Weights of a small GPT-style language model, trained from scratch on English Wikipedia: 12 heads of 64.
MLP neurons of a small language model. Each row is named by its layer, matrix (down: output weights) and neuron, and shows model dimensions 496-687. Each number is 500 + 25 x the weight over its row's rms, rounded and kept within 0 to 999. Numbers have three digits each. A neuron's up and down rows have the sign that makes its largest values positive.
After each neuron's rows, "raises" lists the tokens whose logits its output raises most directly, leaving later layers aside.

L2.down1105:510538498541509520496474507460502550509494476512499523485499491478491519499520463557492512465523495490495531509511510489452538481469492531475497489496433501517527527512517555513489442496500543522525487493521505532547485529526487481505499529500470500511518499521492496530517520465481505499501483517444481502478551488484480509504459499483509487500520515505525461515477533537543554535471510455534464467456509503486480439470551499495466467486468497479512497518480464522501491500509495514464515468526482534491487573487502506520453497525516554493512571500501424488486519541446548524
raises: " 1", " 2", " 3", " 4", "\n"

L2.down2989:505517482487529513508528482520513534470450490483504503498521489520478476503509501487499484466508480510473499488482484530484525518521489489481516519514505557500477467472538503483501530513519467515464542537480503447491510498492478500502524530478467492512507534482488527485590511506498486412443469494520466487471486483515470501516506510503494469468469481516497493504515451485456509464490500498480523486484491500460505487507527522522504481527461477511481507478466451507466517533536518492497516460506495475510475518520481518489529497543498499512507500545521474515517472505509485502
raises: ")===", "According", ")==", "There", "===="

L2.down317:524531503534535516530495498502484466493489491516500484486449513485518452480477521486538503541460511536453476493497477490498527530438454511495519500524489490529479504481477527489500510484509571495477516510524497500484482471499479512522512529494464495514498451465551510474508481466510505487475490511513505495558501500496484490430478499463526468552533493520525501522517520487501523512464483519465578508533510479510527513473514506420531483464494516505517554522505466468454489511497476488524482516485495501480502458499516513489479509505501532478502488469481491516511505502511544517
raises: " Awards", " awards", " awarded", " Award", " winner"

L2.down3056:543523525467511500472483512524483496472514514511462477489474496504505517519477493446533502514480506516493503550488490487501506499486496508493502510491536515497489487495461528518514490475494472486491497525483505499513515519472509491457465479486523487491448521481507559467504510493515554529538509541534501478515471486496483471518485452501527489547523532531489483512475522512473486496478514445518445502515454489459491501502493503515493489501484505494528512511513524483472543550539498525499495544515506469509508483453465518475552508471492495478479535521503461549497513541497515502
raises: " etc", " Jr", " Ltd", " chronology", ".,"

L2.down1860:515488525524475483457500508498495531515520509485537489470464537506483505513499487555537516520484529479501487436514488480502502520461531488527493482490499523475486472461484546499469516567509563439484518507531506501506521467473484506510486519514548529475521489521514541494489471464536476471458472464501508508518519533521532483540536526479438493520542444494505523463479515511442492494479517487486488452510521507462489505510449506519514486479499499527523499480500456458478523524523533460512493450487554536519479523463517528489473485538493474502506495516469504527516573491498450482
raises: " |", " see", " however", " details", " and"

L2.down1908:483442482510508511495457435567521514481521470495528469511487504494543507521461502511523509499487482511438523477496465529488511469502478496529465487481504566498512518494472536507565492524492511526505491491549459528485513474502497528497476527486484476522525506538485494524492473531488535466502448513499505499484465489513509498484485503479551473547491495471500485451479488450486481495454536488474501495455459538515477518498464509501516546521529473502461522504533515486506505508510507519494550474562441508520500465488504517506463515546499500510522471479476500462478522500533513511
raises: " Zealand", " York", " Orleans", " Mexico", " Guinea"

L2.down662:477473509527517464531495501486521516538538469469527422515500530491533528559487488538477530519514454527539509452520512483479474515497514522489510445486448509489522454440474528512502475493497506541472508516511484488520503495487461503485529485548528463445479529492531493443497513498506488494481524489501456496500494511464497461541489531476518516504513458486510518530480512498454529498526518515483511470475526519490534442534505513487492429479531528496493458518516507471493529513549470514518481459505523570482465496523506506499453519477488543480522490449507545518513470493485491497
raises: " if", " follows", " well", " If", " He"

L2.down2833:532506507494506575518477532502498491472473495545498515464524504553487503565474520526454474466482526483473541504511518474501468476515547506488520499493520519521493476474518527520542500536538522469466495539477473537491509436490508529519490515492528468499478490490481533479468455495529486477535491498528465520525501519545529514530481473473524469504485549516472523505527539540465473527548461493511551528474446522501484515507547534462472477503491471477529482502512470475510503492527502560522515511515497536457454504500505486490485497527488511472482505502475495477538569472491488511
raises: " up", " than", " at", " if", " first"

L2.down1742:531491524525487501486497502488498503500517480497523492476437518516492501467467469546544511508469503477548465454516509525497459493479536489546491465473492517481492494500503512486494490543495529472497515513548498512483499508485507503512521505522495522457526494544486535484458467491519520494447509498491517520502509535493518493520527524474465512508578463499499494481495492536446502499467496498507489469502521510436517522489483550553507490467491509557501523463481448464498473471548514458497474497499537504525498500505489504463463466524507469496461494535473520531506553516494436459
raises: " |", " however", " they", " he", " and"

L2.down680:492516494488504469512479486504512464520511467556490490505508499490494505491482483495499483474478521523432468474499519530519529505540505505475508498480514446509462516498510529470525524474521473497550523516550530473479483488487529500477505500519509509505496452522507503457506482489428496494517467468511422477515521532547522451454532525481499450474508482506508477553535499524485523483480466502501497535529509493527502514532508483511515519504502497522492467492530556511510492541453510502509532544506486497509496530506471495503551517542498513522497494529513483525488473529481481485
raises: "R", "P", "and", "S", "in"

L2.down82:504516530525481536529492469515501477497491541522511486496529454504523481492446501496492491527485485499485493527513488535528484462539489523553514545491480513494549475497495518506527501478534522516500548504487503471467486479541480534459498541457475539495474530515508522528506450531527503513484449489518523485495463480507502473471514530547486446509510475519500507512513500518479530493491525479465477563446518476483528504449485491513505486496502531553482500515475447521503503486499483498505482498474487472481532491520486512504535442495532511481502451532515482501489466481508506478
raises: " 2026", " 2017", " 2018", " 2016", " 2023"

L2.down1520:524567464505498531454500486502459506495522534505466550508475505509494482503496485483477498464509482516475509515502513517493496471525469503490515494513461467493509494475458496502505462496481527499486497503507485517491531484495502497508475521500514487484489485496479516515475521492508484504500485491495506489556533501485524485492512485521543495572491486476480481516509481490528501511520524536513497504476521500521479491551547493465495497500495506543484510514506448534506562506462512551559493479510478479525483465470485483517487494524524483507461495487524479500507466492499485533
raises: " state", " Province", " State", " city", ","

L2.down1576:489466510488489496474465500486563492505485520523507451502494523464534495474525483490521489535450468499468508483515515516520452481532486480463484462490509478510523526558504519478489528518418508512505528506501512472526505481480497538497487481555525502505497451527542510506540498464515484501514502488511467523470555439521484532528502450489509494526474522487486484539505481484487515464491470502503516514494520491543532483489521484506473524518502485505487511532508488471493456502493525466487524528484497473478506476511493495483519467510505537479513522540449501513510421555458484501
raises: "nd", "rd", "h", "burn", "b"

L2.down2391:520497472510483556494521514515514464468561508543514510480499486479457516504491514478484449517440466514497493502468516480558472495450498500488536498490524478513507539476479516461465520489520495474501502531558515516479488516489487539473467495514470480495517468545522518498511514514531498499560486469480522507487499482502448486509516504470513515533517495515518445481488528514503465540471504475523448520532512516511452501534535504497488481470530536491481518545488457475536507458526481597493500520514470478489490506480468458480512515507502468442446483524506436500494513504574496465
raises: " national", "\n", " state", "'s", "ese"